{
  "n_layer": 19,
  "d_model": 192,
  "n_head": 4,
  "n_kv_head": 4,
  "head_dim": 64,
  "d_mlp": 768,
  "vocab_size": 4096,
  "activation": "gelu",
  "norm": "layernorm",
  "norm_place": "pre",
  "norm_eps": 1e-05,
  "positions": "alibi",
  "qk_norm": false,
  "attn_scale": 0.125,
  "bias": "all",
  "tie_embeddings": false,
  "parallel_block": false,
  "init": "uniform",
  "init_std_qkv": 0.0279,
  "init_std_o": 0.00391,
  "init_std_up": 0.0279,
  "init_std_down": 0.00226,
  "optimizer": "muon_variant",
  "lr": 0.00969,
  "lr_mult_o": 4.0,
  "lr_mult_down": 1.5,
  "beta1": 0.95,
  "lr_head": 0.00743,
  "grad_clip": 2.0,
  "warmup_steps": 200,
  "schedule": "wsd",
  "decay_fraction": 0.866,
  "decay_shape": "linear",
  "final_lr_fraction": 0.0,
  "batch_tokens": [16384, 32768],
  "seq_len": 1024,
  "doc_mask": true,
  "train_tokens": 220400000,
  "steps": 9088,
  "dataset": "wikipedia_en"
}
MLP neurons of a small language model. Each row is named by its layer, matrix (up: input weights) and neuron, and shows model dimensions 0-191. Each number is 500 + 40 x the weight over its row's rms, rounded and kept within 0 to 999. Numbers have three digits each.
After each neuron's rows, "fires in" lists the words (lower case) most often at its 100 highest values on Wikipedia text that the model never trained on. A number after a token or word is its count.

L9.up724:582481503450486531497423490460510554469451498503487464474529532524531469552471568541473504487513518477486500559368514533556467500557475512514538441499479590531478567508487513441486569501491539462530522487536560467447511625475474481453532500445522461523491597422437440438496522504530492479520461568538470460530469443469504498520524553485529525509518507493443502423517579416511468486560475579470519513529504470490418515491447496489508451524512518470529570535483535466460527505518513495433428514476561465550484404511436473510469480478513495508515454534530464448537504530543490459
fires in: "of" 63, "in" 17

L9.up39:430507451465499529428501415502510547509499519399538493525445485520482550442438493438506541430489477621544546550491553560504513616490513540483497483522502497509485533591516470546452548549496555415508526482509457483490523509491498555500449510528543526494487574529489528498513482518526523532496506463439502568473484467548551539435542479458474443467435496570534465527533481504482477466486465508520553523471488446537507447511497552560477507504415515506510545406537518456442491469446536476496486498474474565494533522483436450537497489517479460546586464487465567525555483564561455483
fires in: "the" 60, "a" 15

L13.up210:435464440528492499511560543558485487465469477525470480470502456473501454538512508487535427546564513461447468485476429510494563481511481513548569502452519538489542514486533494501441512512517528485537487528520492472482487483521597502538452521468509513483419504451465583504431493525482521524501506476419533536509489531485488518574495544515542582403503546458532395475478559492430484492523448494577444558527552517504459447478510558582463493540523562555469484521557498500473509469427535466423464484504382490518480442528481485497467534469462502401567506541550514516555547499491536557
fires in: "he" 67, "has" 7, "she" 4

L6.up222:526503536475470460505524499618510530465499604476480557553560494514462507479464593491561549557498451542495528520498457504512610442451548493400589458472455463478542481558440564498479519529450516522488497524525484449485501515503497486559507483441459521508535544478540488409482443515524516515525561567492512534426465515449473519471466500544499528505522453456539474498500548618488537516479480530488456556447488530488480473434492539517416497527513481467533518460486491473487489450506428468472509466473440495469550482403562503499514495560438496527465525534429534465497494529445459480
fires in: "it" 20, "the" 12, "we" 9, "i" 6, "platform" 5, "this" 4

L3.up734:606505487499435497499445515463541527489532561461468491483538552486461497450472475520502552565443496609575522538467571529531469503466481437496506463489457542520556503493422521498501551458514519457424497467467503471428487471526487497475567434573483470465479469529467451521572546513484510542518530507448473479429523516529544526521484496492510509444505512501498478511497494496407511511518501506548486507497489453488529441447448603553484467514488500519519528498518492462445457499545500448475531479534433586584470520504499419591428515497485542531571440542532509400500556577461465495
fires in: "a" 95, "the" 4

L3.up148:488517482466452509489441511505497557542522478495508542486610553508481549461489477516542493597524499502457480551463501536444483515484531450516557517527603486455382557458477489465550521480428451561443486523502469487560561457472479524493449456558448514439476581486482540475445448534467591484474526475524493464505489442535559479528553481543487469505524543459474462511533452542435496489562573507514518524540511485479509517541504499468447471504562533453503550501504545475473515549507539421458486498489481493546521480528521452579525409474575475528468543477493460532511568456405453476
fires in: "in" 31, "compilation" 15, "on" 9

L11.up469:486517409540461501433501466502527509545507565510483459522529555526574599496505544447498481520434451480512572469476509489485480528481465500414558514500476528481482490482425519440425514407464555505547491428508536480494528581488522529499422606518540578463559539464522463486527491545487483543481510457456482566541493547493539495513536439521523379505452476535472507525440492516471453453443562507494483505507563485512514547523472497405521486487473524471501488526493464532492556515489504519576455494578480534518544459431523517500450543513465500466480532503529482450458453515517556414
fires in: "of" 19, "the" 17, "top" 14, "s" 10, "most" 5

L7.up723:524457379419507573447481540533509549511545521486502512512489519512490421426482578481485483507506570528519500488529517496499450518444528444458511525515502488458478460468518563541467487486475484507495500452479545553500479459480492454494548473544552459536564479578503548486486501503475556444513489496471532527514367475580507439580488452418537500527471467524534471452469548518489579525523462467492554535542491471456559500493498471528510614505500459410485496528457605520457558537480496458591524558495525504510500481468531514455509559530475503497479483507431494432486432457524487508
fires in: "began" 21, "after" 16, "while" 8, "during" 7, "started" 6

L4.up260:368528468417442505549452465556523470486581495535521516458527457530461481479524443571508505524452477518505492484489463500540437446454486481484573510447469493506545455400484449500473456536573452533503453514529490550508500467571513528563475500555503426493492478507543522528549478461469510431473494516487516574554441535586539510494561512489508458500484534523517445517525493441505486515524480460486497494488563484569498493484493506568476559498504549544439530515502526528473403456486549524426535486514507515385520465463436563547486514484504555516492527519466519493501556584464413510
fires in: "also" 38, "began" 17, "was" 14, "has" 8, "started" 5

L7.up670:500463530521474529509461513453495561394516498517502505566458464473453509486520489520527450508479421437503547522424514508525505463465538500478484495542584584525527554501456540494437541547487558531472517539533543529498459521568470459493423430504551556450483490508532408523476475513468438419542527523455520458414482489507469545560440524439527576481582561487554499500539533446536473506498545528465467533513508531461535496499462465468492465444506494562421533546496524504448474521539531502501467493473503480474527561517466516455531545479453486456611477547552505501577477536420516452
fires in: "after" 28, "before" 13, "on" 11, "when" 6, "of" 6, "against" 6

L12.up459:482496509510550568551457499437465481550559441556471479444500449535534490590519480426499487564473469442558583510462481467426496500507502571553479516469511465495536520550530478499562532518497394561498496546511575499567475546551490476450553523438482476535493466514554474496482522487466522433500470496473491562434445545485549430543530563506524466455490523518534506452490521459466434575536526563526482478460455535485498531535485502519449502557569491446490437536475518483384518414536519536449592495539475464511523530541519518469495480466529463463494455531520511503496578517522495523
fires in: "by" 32, "as" 13, "with" 8, "including" 6, "both" 5, "of" 5

L3.up162:515536474453465480502525509490535473460461528553477584589519554560485528513454555497521506539520512488490471419526509485491517518519495432513513455501597429519478421556567526571453517523459506555482513398541553497505479443479545484532495512491456519505557517510526493456480524485474536528421453504503554499526471533521492517498473481453567511502495512525507479540504545453484498542504498550488445472464377462430446506523546504465575583455552547502449535523596473435491436443508588489480488482494483467497477509435483502516531414522494482545464575569519430488498545439496451488
fires in: "to" 32, "god" 7, "not" 6, "got" 5

L12.up327:455516483522498549475488464537428434535492476531480479532566513509500557512531484455504544438470420500530470504476537467487526579559551536432488464502515471464515536426514486495468469478470494459471452420402544548530489519480476446480538565574511625463538468498496477519544475494466482501505458520515486590507463533495473455493518573496493483489527459540500464519419596480473523503514487526473515501412447513526519535582482504515541612433505521514505463504561531507421573585471477426481473523573427529540464476516507462490523513528492548539523516507531523526488530507537475420
fires in: "to" 46, "of" 24, "s" 6

L3.up188:456619476451500486532466460548467542585476464476438495504527470556534466482553492452522497501546531534572491463612468503482492496523497508435525454504483529545467452530526571451462514489513465394479468531497574447475468523519484483448529520443549515444507505435519540495555514448484498546577507504478544545527519490503529524406436582471462458464522501492542493468466521589481417457495516406547524497482501467479520517448516591557430515508499552450452464510495558549410539474501475495514436522479569473489560521499421511464529514514524490489511514493512484537506535498520520506
fires in: "or" 19, "of" 18, "as" 17, "itself" 6, "previously" 5, "and" 4

L10.up686:476479522547599455523419411458479450624565531492497496473535472483507473545500590520491550554529472502544494504542466510539454517520505476538460538516515557467473501517480436492465564536525460510517435498450541468469518591567519441468483458413515429475488491525497426532485546506464529493490501531525508477448482494499534447502513442537463508477536540486568522481494526470531429465514534476453462482462520577500490528527451468518466420545548534462406432500535528543481450489480476524548511555420477558534503524479551523470527471488552461458496504569605501511508486564532501512
fires in: "had" 30, "has" 14, "of" 13, "with" 11, "from" 5

L12.up250:545530543504462495493479513586567478448489496528539536495431513497529578473477493545555539479485510486476475563535551521527458427503513471494539451513517510548552513483515456420546574576478588462523531482524510465491562574515483465502464497520488480456498487497477492538482487479502526535520486518503449512553512497444536483520467459486520539449494460511536392515504490486515456503514518536461515428376508431445483495500510476525445596533600559462482432586517466474405463468435533504464487485525489487468538483450513517537545460420501517433518622528482512495547450501515531490
fires in: "they" 21, "that" 17, "to" 13, "would" 12, "which" 6

L4.up434:578520561538546562466480490464492515464491478473491486495487470496535422509480459522463544461478525491514511500516432581449507509465492517467559490509512516499527509537460435439526460530505512518532516497489559478538453499566416493444504501417516481514470539512433387493483524501456537472484487559492565581456444382572446512460582478515534488443564455460450470510516518459484467499502502460477510498459554465495522468464582492519605456523499543494526548486498570507526443450453527618559510493537458556489525473545561486550510514470504476434469472531479531499502520502570453481
fires in: "from" 13, "at" 13, "for" 13, "the" 8, "by" 7, "enter" 7

L16.up302:555488475435462507495552481466496528521494501493552503551490530490507504495488518486482535537372478521552443492506453588526402564543411458470558539545494489563470516457440435473463462502589489539548490491500525516490453447522487484478438445512463589510456470514484503477538432547444401516490550488512477544518557463513519533464512540458468494447510550448440577525457530459502505524568403447519462506528457569476523523501486563479459563562533534476495541498535519520517446520467489515479507475480507500536557495544413464505415482501483541503484517576474541488456478540487489539
fires in: "a" 64, "warped" 10, "second" 4

L6.up194:523505419509479496460457423429436539464482513580574502491502520542490461438465509542503471508462520534533535483512508524448454486491441463427501538560547510525492536497538576525526464510487507448525491536500456591498465504554385462539498543477468516527541470551467476479455518574485486530514420572498452539456463475538555485496532490472557477451461482444496416510530525474537426541449497434544482539514512426547517575414543541556539449438490507494484505467526492558447460540562457501510492509481552532510545448486562532490497494563524587485507478577495506506486461470502495466
fires in: "by" 66, "from" 9

L4.up567:513492441476500554552504483517473517538532472477528521497521531495487442476470415500566524550456499509551490471481441596470517471494538488566495508482512443497504466531547511447503518462475558462492513519520481461517495585547430506531480510438553532488448545457463453467488491420466520465611551407461558553543519417516496521404508558487557495464500464479518607533473591501470475477537573459503471492423509487544512524497542519517487532482516500492465502520471532519470477428538531490499576561509539524414506477523507483513566480537431532447546392498519510500476534487451513441
fires in: "of" 48, "as" 18, "dutch" 5, "at" 4, "scottish" 4

L3.up420:559442492468501529438460488506468543530462498365573447436575522496484556482557570490561480503423458520548467506436462508541534463518477487514457519541492513467540463489495490479433532531479478495440520482488519412420531490474435531445524578526612566472582473503455507503513538505512505485461544519448563464496526487565497493438515420504539495472516543488517501541479465461499544482486487444478526530529530541418509385496498576549518487495472519528460533469478483456488474506531439486530518557463579490522460449515484480552484566515472524484516482510447531504513563479547458523
fires in: "a" 68, "the" 7, "copernicus" 4, "an" 4

L9.up276:498545548484561560606550451475466485446443461457513504414485586536531514513564527515578512488472438513556490512477498551451601494479529474558504497497512531487472508544474482534513492462467576495522453483500521490472476501474444506498497491476520460489523539489507470462472536484526500471546542577456540526484492503522452521418503553517588535487475491445488533418505577498492543427382468501453501547537460521469506549536476558457464543418589503498520500509490522547541506542516476525515583464527501467489445511562497474520537492456512480406530439512536537528516439418480450500
fires in: "at" 38, "building" 8, "stadium" 4

L6.up727:558444474426481491608488554550535528466549454461506518434474535479427486470558584490518586511569478472591506468463480504543449443500482438438500520448471486545491506451552456485559463502493591501498497533425471512513559547520538526603474475548568477506516455530503443466391474505554479539517555512475566539474499545455530497517472549465467544462447458500477505558509489483436475478497440482514491525453559498474486520547525565522509511465503506451481511524482486417507494466570548503501519510450475474432549447489478504505516535547498534458491542493485471449527432504551541513
fires in: "both" 24, "well" 17, "also" 14, "that" 6, "such" 5, "she" 5

L10.up392:443533437441543515578438503466512409524473525448578480527488477517454501540545523447485512490575441432555365475563427500494456513510453526482454521483513489445606409485558471475472506534453532448453539531510528471493467544518550553557469557542571485593483505443534491525550491472475507481470510507507464489463489462550535479502442494592530575511472495475476520513518459437536503517493535523515484511511482490450487532597549537455468531475495513534496506492528558463534527487390515467490476514502549506521533533508561519443442516490478533530529468520522451517494549467475497477
fires in: "compilation" 12, "has" 12, "kendall" 7, "macclellandi" 7, "have" 6, "fürstenwalde" 6

L7.up181:543467508461443466579506499518476480516549529496535510456532463528476516473505455497577489553488463462512416475441499503523508528546556498495520454487493497406484508491568564551516480526521574534545477509465508490489502458485574512544517482515508568488532543537568522581573436528455554507500560497534513541519457584512494490466506473562521548528527538523517485532467462538411520484486528505478567463476470454447435434497459515489495513477417550553474513608480555517495492465477504512461471487518488595522491476486491530440441477478540571468456392467436444493493484409507422471
fires in: "it" 37, "she" 13, "he" 12

L9.up684:552430494507479503465518483594496541572472452475564532508548468552488559504479394499554464445473471511442471490495470505551505532464534488461447511416441587470561529503485517477462537446546508483449496538448480495517494509511485469501491499476521460479520481500509534547536504491500469508495523560508422486489496475534558546525602499523507495453563514406440502511504486498499498473486507402565469498479573433423527495464463476496515473508506584438516438512491526491406481490590631521410491489550477500526455491510503504501531564517528548454524484519519538485507457492544579488
fires in: "the" 22, "this" 22, "it" 18, "2008" 8, "2006" 5, "2007" 5

L15.up652:472512505467437587499465543479456503438475445571507577525448508526504461539458515467546496550476501483480501538551509464403492580491528530418509461495501522489513481429510487481496607568456540467441465468578543570474490444472472497447417459464484536520552484511497538526504577516523516524467455516473456533518505462457473431579522463376476485532532489433453496510516524571472487561507513535432495471471532439477473576459484527546488530460497568526470446524558546512459491484492490466454502495468523479534555483520495467553501516413514442493538584502499549496479470519470494507
fires in: "to" 37, "also" 8, "would" 8, "not" 6

L4.up483:529458477539524469488654441569549530529443554487565454537510568526475534450532523474524455510491488552500477522497521509531538522433518561544554546450511521449482468468491483456449521434465504470475513499457561433565485498427529431540450508471488437485500487442561449492503542548486540516492481450568397517568503538548491534482481494479501529447504452492514392438476521514481466540510514474490503574535501452511520547487402448548457535511448493438530463504502491452500490549524490469493549444514528522474518504507494510494467442579448495530551553480523541543525473545527464545
fires in: "which" 42, "this" 26, "money" 8, "name" 7, "it" 4

L13.up430:474480514514480567436398488458451456483514529519475511514546520527474517526527467467470493490504518476502477543545461490455524454493553491495467536568565523553517531584495506540530563556513517492514473555503558451546425558488518465540509465471578463462522499525477464523480549424377498431479535534502474545489553480513470464540491473547519545535521503410474431532473506509539490589551482511529462468453498488497431556531480498470647487488526520507487483534534523451459501545488534486482544508484559486502470470503502460454556526511513543379461434531585464478518452499460467446
fires in: "to" 19, "with" 12, "of" 8, "at" 5, "into" 5, "making" 4

L12.up727:542478532479499442526401529486479562522593517546465514437524457524502516551476470408512587504482449470569487422496503495521496514480445510450436485479482509523486448554434458522465500472483551491520448579516482449419543497428558497511517464537516503548481529504474542503558481556573511509554525510531525531557441551564517494441448514603477541515548469542534455481486512477476477411457472439540544530527484514552418504459480490522524530453447527557502427501552552528472519458517528512573438511577479496521520478451431522503482509503520562475500489443456462487525515489450495500
fires in: "s" 21, "and" 12, "the" 12, "or" 10, "of" 6, "my" 4

L7.up343:511532546499498484481499503553482466486515458522535588509536427483517508525449469633547508483579484578443516518546511495576582478469430494509544493529499506498492507432475559453531541480484451539446530504487529459487511495478457442489408461494468489537501556554531514548518489496524447500481460505542485507484497540424513489547508475533448482555586447496535447532474531503564510523528504562487482488537490460464390486449508455483484556471563555492504489492506490505416493514572469531503441475540431476496553550506500488509470492427518430548508539510452504431508604447436490429
fires in: "they" 34, "we" 15, "i" 14, "and" 8, "there" 7, "s" 6

L13.up708:475539491525538449565447482499464537538556520456482475515537504506507487451500490467475526538474460536502498451514493548500541537479547490480562432423514537455575465453525495507497592486528506495431465498498458532540473473521383509548494548465516514493512466569437542458578442569493521435521522495467511467468534523436522502537532595555518489482430427490515573498489534552506524467551522480466414472441511537471478526481527538506491566562460555501534531506483545553430533528487466511527527469540513492469407513505499442523583542550492557470488427498477423474467510433501429450
fires in: "as" 19, "be" 17, "became" 15, "is" 9, "of" 5, "was" 5

L12.up766:449456461489492466436495480465480511522482449484511517499534478513479438410436560512562500581448575485520564550511580517524593528507536556508610497489530518474458517466467553551470512463450472508521433539506482568504449516512466471536440525537473487485474462548485529518554500543465481506465437540457460504501475491567513439490444496479531519571501473583540445464511459550454440490500560554483444494491496465500485500641491554479448525537450576484483538539430562492472472501491484455496525523516466475561483570550448489442529521515512512508546447485446453511451516475499484491
fires in: "after" 39, "by" 18, "while" 14, "before" 11, "when" 6

L12.up244:524558495511466497517447467398480480521539496590490564488513513485454459493511501509465456527594472533430489546499547494547555430486500450533385553571503510491573471544458510462437539458500547444507506539540462496572520516522502501489554571421497452550469478603511449417516556480475523484509444531494441551501398459464510491445512525493488463482479414463460462484557483460479484527489515419527468532545483490490606522430522508579506518540475531460487572502475511486529536445526528467505507542525532504485468465499484487492561518539487511462458492497503526505498474518558475556
fires in: "by" 41, "with" 35, "ref" 6

L14.up162:456533547452451569511482499488485524519484467492484437501487546539519521515483512534534448557524469572501523544462475542531428505475463543521379520478430485516510470505456517414474502531478517496580526496560507512467598438553494426467487494522489485446527579586506442483515546464462514566509499431479492448481520518470548548573457514503526460495530499446469559507469574460544487489497470425502472486476452456433484471480563546448454484504498546501541575519563505478459489496452496510529518475500499505507526498508476414551513537559418508472558548508425532448454501579584494505
fires in: "a" 64

L4.up24:518548497504533526523423444491538510465523482516537498490530516531443508466472532532523558506509497538484501482501483504483484503523598484521468469597505537470441576517460518498474546540458441505476439547503531538593502472513456478403517550506529561446567515551476524510572477487504489513497490504542487465445504477479465466468519456529520388465513510478554440518406448518559431476465476527479522543551467482522489543538527549485452477482515478442444576512467543535401499544530464472573419478555438475579491507526401544425460524506514476532495506500461515566536492487440448515
fires in: "after" 21, "for" 19, "in" 11, "to" 4

L10.up587:460536496518539506492416542526477420548562446476548492515479471571527506499468477467468514509471522496467551477565526588534499573500482650467494458566502533488519504456474481455476517511465453529501459540476522437490426463535485497507556507473489507524539498514573535500461460515452527471559524553522559486467490512433513505491546485570454428484494510522479478492373503541421448509486489495437498484437555511493490523514431428491525518491521479535493451434472548556439532512478559479480515582543410580540520514494502494517524535506497492432540555517495571481489503530453444469
fires in: "became" 18, "was" 14, "went" 12, "came" 8, "s" 6, "is" 5

L4.up328:466507498523474510520483522517454576440515492497467550504482476528510549474509511454544515513517387566548480551523464483557502429597493476483544462488539460481555475487482501452558517566511541493559505502447526507484552419460484481455509531528539543527532479539520531533472447551421482514443574526461479513563562502515580444496442532484511452553446464506521575505508494465467494474442575525490441542464507474495519431511535511427511480510491495469483518504535508402463507497494496550534511522520534527445550376537505491511476503541446528462472536437433493437384557514474488457
fires in: "a" 37, "an" 9, "it" 4

L9.up753:575494519503476510491517418519462557532499429525553537482469469473468517454537484492530519461543512531497571523467524471592440475524537459462437486538534580481534479509516458504530544506473419426506560488509491410470501442474452479478521481514556458487562498498586417538440480467507514552539495484537509485480521503483542510534492529430474472503581526506502492514537478486519459429514456521534492501524469517508531414536419505574500472509465545526493638457526529442488480510531532496489482484457431560575523514496457514524510514586534516525464447538405560499523428560483468514
fires in: "this" 32, "a" 28, "in" 5, "an" 4

L9.up52:477525458405547479462467522508442549459554525534463446522567513504463443520435503488526541451534491520470539469560499544532489518493596523505475484474560512470518455458534505495515545549464442523529467487470462547530438540506522477529515572503472503531535447528465471517536488529481521444489465476541552496528438440515525411567472483524461493509547460481499504481491511458529489529483484472402512579460470531485419503520525469571493508493489490537435457500497505469509545467462530481455500519565532496465584542518384556474627448561520546477582464493493525572553507475481418523
fires in: "was" 28, "for" 13, "began" 12, "to" 6, "started" 6

L11.up759:546461499460462518514474547571499473489526472446484487477497517525486442465448474462515502524558514578497507490528478546481487524502512479419458533500540485515502512497554518499411545556507596483542471532540488495459478561552529555468578574471467482513456527542383595485513515487446563509482567497464456561477506546408466527504505474505470511438581509473449539471503469524489437503499469426457537433459528433430480501581531574536468512526493464401443485558457515465534506505498588502444512488511500539485515496508464516594504520489507524477466501455465549477519469478484473576
fires in: "to" 40, "and" 16, "would" 15, "japanese" 4

L13.up445:528455492451572519573433471497430521554526562511500439535525526540448521487523455506579494499488488518535438471549501515501553486514558506498497524484430489465441490501503508494450535529563448540481554566571511466547496514503454405566483481420542551476510482561546501490461508492470510528555520528499469546491500486491525569494520507492505478525439458462544485534505540548518471460526522482479441492456510553567444519476483516477459551486473462490416553460526490489421556482455561618510440515535461429432450452526473504496570524520508506520489418490489552452446460542548404529
fires in: "and" 79, "as" 13

L3.up386:540439455466494579555482542559516458534464498533554516505516514549540477488568461488582512573552470432512526495456449480481480477462544472452501573542535480504539535500423510493452481515493457490455488508517540489457501519543526463481512479451598504470558510469499458489451485464516529538511506448441458460529471470529536494526426493464531510555494488514551406536417554582511488492580489463545505536541540420548430452511453447512486526462582551460431502558510526472434516552546462500534447409525503474546517526493511493553593517469480523455506472505504459486523447517459521563
fires in: "in" 56, "and" 19, "to" 5, "by" 4

L3.up499:469545487426453489442484463495421560503499454491381462507522510492549462457544589492463479530462520497492520512560443543541445475481458510505566484514457459473515539531466547547450449528498525567495550523454531563527483492490482522539515504524519468514510475591506500607591465559526493491478452530459441522492435420503478441514465466450500436521459518524524509478528457480489474579513492470433526570486504566564484503537447523595594522515503554527508443505473499546492486518488562517530568493486523453534499514450445516521503504466464494471550524569494429570485456476466478484
fires in: "after" 21, "for" 13, "while" 10, "although" 6

L7.up128:565474503465518511498521535546529534481530434447430408501510463504439493551536496554486449490482490475579508464441519532558500469509493526490555478502476432492537533484444489474516581465488558462495511540471495528440507521500555532564436575594494487517522487536495483578418448519539462513452532558477481457506402456478509416565516467506473446402482509465522470528493549474551537535476483480506480520388501498531510474478522478520491503452504527517473469549486506534442493508536550569453475419451544463481507505526496531486530518434540530499612569564495520504476553522499497430
fires in: "that" 28, "also" 14, "later" 8, "not" 6, "still" 4

L11.up733:517524563492427560523457464499494501480419520494433533463540482538485482588495549491505594475435522500506487556435488516474468523488555441488501527514519541469436447377455544520514495534485484435553493540531565473527516484464597510521562495496521569451465538580468441434482523486553452401520582521543488535554468495522479500498495523518460578518497508491472492492448536449501500456499448509524505476461518502515419500589504455519542484455518513504499461479536441547432444520540487501562553487536562475439489476539484450516523479497520459509559507489556485554515553543480530440
fires in: "at" 78, "of" 7

L14.up670:520550484506473530550482507528475576526560452476543505512502483473453441496538449445528453473478488567515469555502521486547451490480494483537497549499455572494568476513466455464468515530554552517549450491490523455545508495519530494495426505478481527557426634513589494555498481549495442507493580509515433491537542510463481496493513544499443484463492553473479447490483554433494554407590586513496480562468438524431510495451503554525446539504567525438512527471514489506519524535532499486463444522470408512455498408513496462503529481507523510478512453605415509525451502510523525495
fires in: "this" 37, "one" 11, "that" 8, "another" 6, "a" 6, "next" 4

L12.up744:507437502485465516502409578452499505498514482484485575385570494502483480551455480450535547454460459471526452492497442489443466468530536500522547414481404481470492507501514486504466510538520542543516422522496529465484506459499563503528431519499569571570530499507456540496460486473503485501528478492564538551574479527477433492493540498534543504515492539493498496545455534507529454463548531528403502525477445441529525489502542494504398504503501559550501420570529477560392485488477477506534520481571475560539501461559457481478479499514546523445543561523561514529554564550527537528
fires in: "he" 61, "who" 6

L15.up742:457481486522537563512438478505536569495477537531510429496548506522517547557535450501525635494461491564542458514461481518434480412552478524435503483519503530512468467472488482474402501498490530478531542532503475513466457508501475529509508581581556497543487504445576511468539467456500501474527454474487525527545502482523498525494447565467469427523474489576525498506499469499539461499539555524539484521504533560517516468534480512480553439497516519581514465482568543540509553530498555529456368464460536476545420376453521498539556502518499437509453419477481499487481540502431488501
fires in: "de" 21, "in" 12, "s" 7, "of" 6, "der" 5

L4.up364:530558475460564524497444551554458573491527438434486568492469475533531492482522533479491509506529478510505488449519492493547514498458534471522565483482501444503593530521487529498436487483462516567511461492504471501469489477499546483494501480534532509500543440499535473512523470488527545427460439549510513559489536438521528456531496522513506514560529436510528437496486604454503475550538491484498549501495399469541470466478426514605451535510481526508533501537494497479436480471526486582549474596534489490381548601537472576475570520456500509470483444419480488539479548573441475444
fires in: "when" 19, "but" 17, "although" 14, "if" 13, "while" 7, "be" 6

L12.up645:570562512432439496456421484565571510526445434510487528568477442497474540479466530501547483489479476527487542580592573496527523455508464527480537488517538475592472534502566451429511580562532539471508513532555461460495501519539478514465511485497532486460476494523515509478498515497527467523522507512492479556532545467457523457588449449445530541490516452526467461500550472448517471566451526502454578475436463453477487538475484464466467533515545485424520426555457447530426527499528568489459472508593529437490533450465504468565502513433485453487517556495493567447522499509514461460
fires in: "to" 39, "would" 30, "can" 10, "might" 7, "helped" 4

L12.up257:429535526527426552495496523555419530452534475492447525535473510529575511493426520440519651521456476465501523492574423528519556509480541493518485480476500538498515480511522520447476451502467531492502498486506501518503499557597441505512493500523588464483511511544486484482470463529483507502547441465513506514504473471478534509539463492525530485449520494523429491446476517548496493454592543466512494539414522515404471474542541551477568497450544497537526463464448468545485510476538457488455541470546455498479458525505547472499504474483478596532596467496477511516461562551439391416
fires in: "the" 27, "was" 15, "s" 5, "my" 4, "gained" 4

L3.up619:538468407519396539472514544483545526491457541477496496552561512521431463467534502462562566486537476537574496509500528477504475511429552479424529499533540557462528591466492566494459515522406506627520449547475571458492460458491490442478499449480511575523538579549457507459481495468451536481453445496404489458485515453543514512547506435514480466499522508497443527475528539503535488506507487509597492482491490525473554452513459444493410540453564554508452591470466544477453501538506499468551460535493500508515479424468510506529496525526522492456483468539497494503519540508549506501
fires in: "to" 37, "on" 25, "for" 4

L9.up737:498507503485602552451489510562511459563529477473567529481572502548482457546541519420528491486548445494472332445598513512509464482499424513482495424500495503463511485489466538485501553518452450506478493492490515476524529513471548487595502482531548523516461496466487489497431513471538512503577416446478520530497496447496493493594443507520558511471506520535543408466478529487476486540496475529449525498520503563478462508467514466545472600482475469545463455542512457515511543561425392442460477549488455515500523478479494525457464485526586511499501541508463524515522486479470443481
fires in: "has" 30, "is" 23, "have" 17, "had" 10, "are" 8, "was" 5

L16.up163:546569439476449503505421467554429459459467533531485513511520528494468573539473475522478526518556552485533455502491553485572431486524512419508491510542522527483488470457412526438486491525478535475517512530469472483444476511548491455549538556490506514487502502514567458506419565500485483479522517543479514615470561478466537497550496531510436533519549461386467495502520564496520521558513477481542495493504491494512482578544482433506478579514493535558466474483532496500520495439378518600502481524495452502432512539492456529503575514443517463529488468400538511517525467531444422477
fires in: "as" 28, "until" 10, "and" 8, "under" 8, "de" 4

L9.up658:451518559476502459511522496472500584447516450550468474431545464498510538538472428538509581491502513547541472441452495483429550559428505540531538455537544433447507488565472479514493525518448535416564518478618561512447457506538484471516510523416482520556512541516586502428495461461482512545543530567514458526531478433451533495574500474465566518526530505498472457457537534472525499485505513502503523523467492507515388549478500467499475596483458481486459520582473518478512503426548511491477501492504530464553466473500506510454520528461562517453536504520486441499531569523494484402
fires in: "of" 35, "in" 25, "from" 14, "to" 4, "for" 4

L10.up597:537539508524483581463422456461437536487498469480522576452542504489479534494465442464508486522516473520522449536517492469488494477495491514526499471543520517531506509563445569459494499544487535484509499512516524471505461643481452434536492458460589533470484522548476471507515562493391459491535539551458434522436538448491485485547486453461501530460551475495457408469497517472553471587483527499419510474515430526522478558513539510512549485540452501522557483544541484503453513577514534455542521456506548481473495462533481485469578538460529512403524385574523527486573454503490479500
fires in: "to" 38, "on" 12, "for" 11, "at" 10, "with" 10, "in" 5

L12.up72:464455564551478484549478528473529525555539499481443519534476511517489546463469448436424485514464423447544522483560543503542500553455506521443521520443476543485421449489541588508482511450477543505558509524494561446452597457498508432551451510505601526467504516511429497481501493533509472605424518539469538517535509467437494509432501513460436501507433499467521476488527466542463526540514522497491609589465504529508476564461440529457537462451495521490471464478496508478504516458527501522521425512543547543442500469501537563491517556459516510449494496556483524541559518539470458427
fires in: "s" 52, "his" 14, "her" 10, "my" 5, "your" 4

L9.up331:524525537488556532558471481501438518465555463495464520513550478528493559506464493528444586527515441479592436574538493505493501546495514545513519496529507475450552545443480482529462468567498517451548482596542517448491453484495496478493549528476427584500487550489454482446535469463490519533560534480532521551446483497551474486501474543501443582495542519550501535437427544497557531456477477514497540450552484574569502486593507492472489536535520504536451521524459571468412482533463559504460527476520543452518474434540496485520448507437494524517495378502487520527586532483460511439
fires in: "in" 39, "of" 12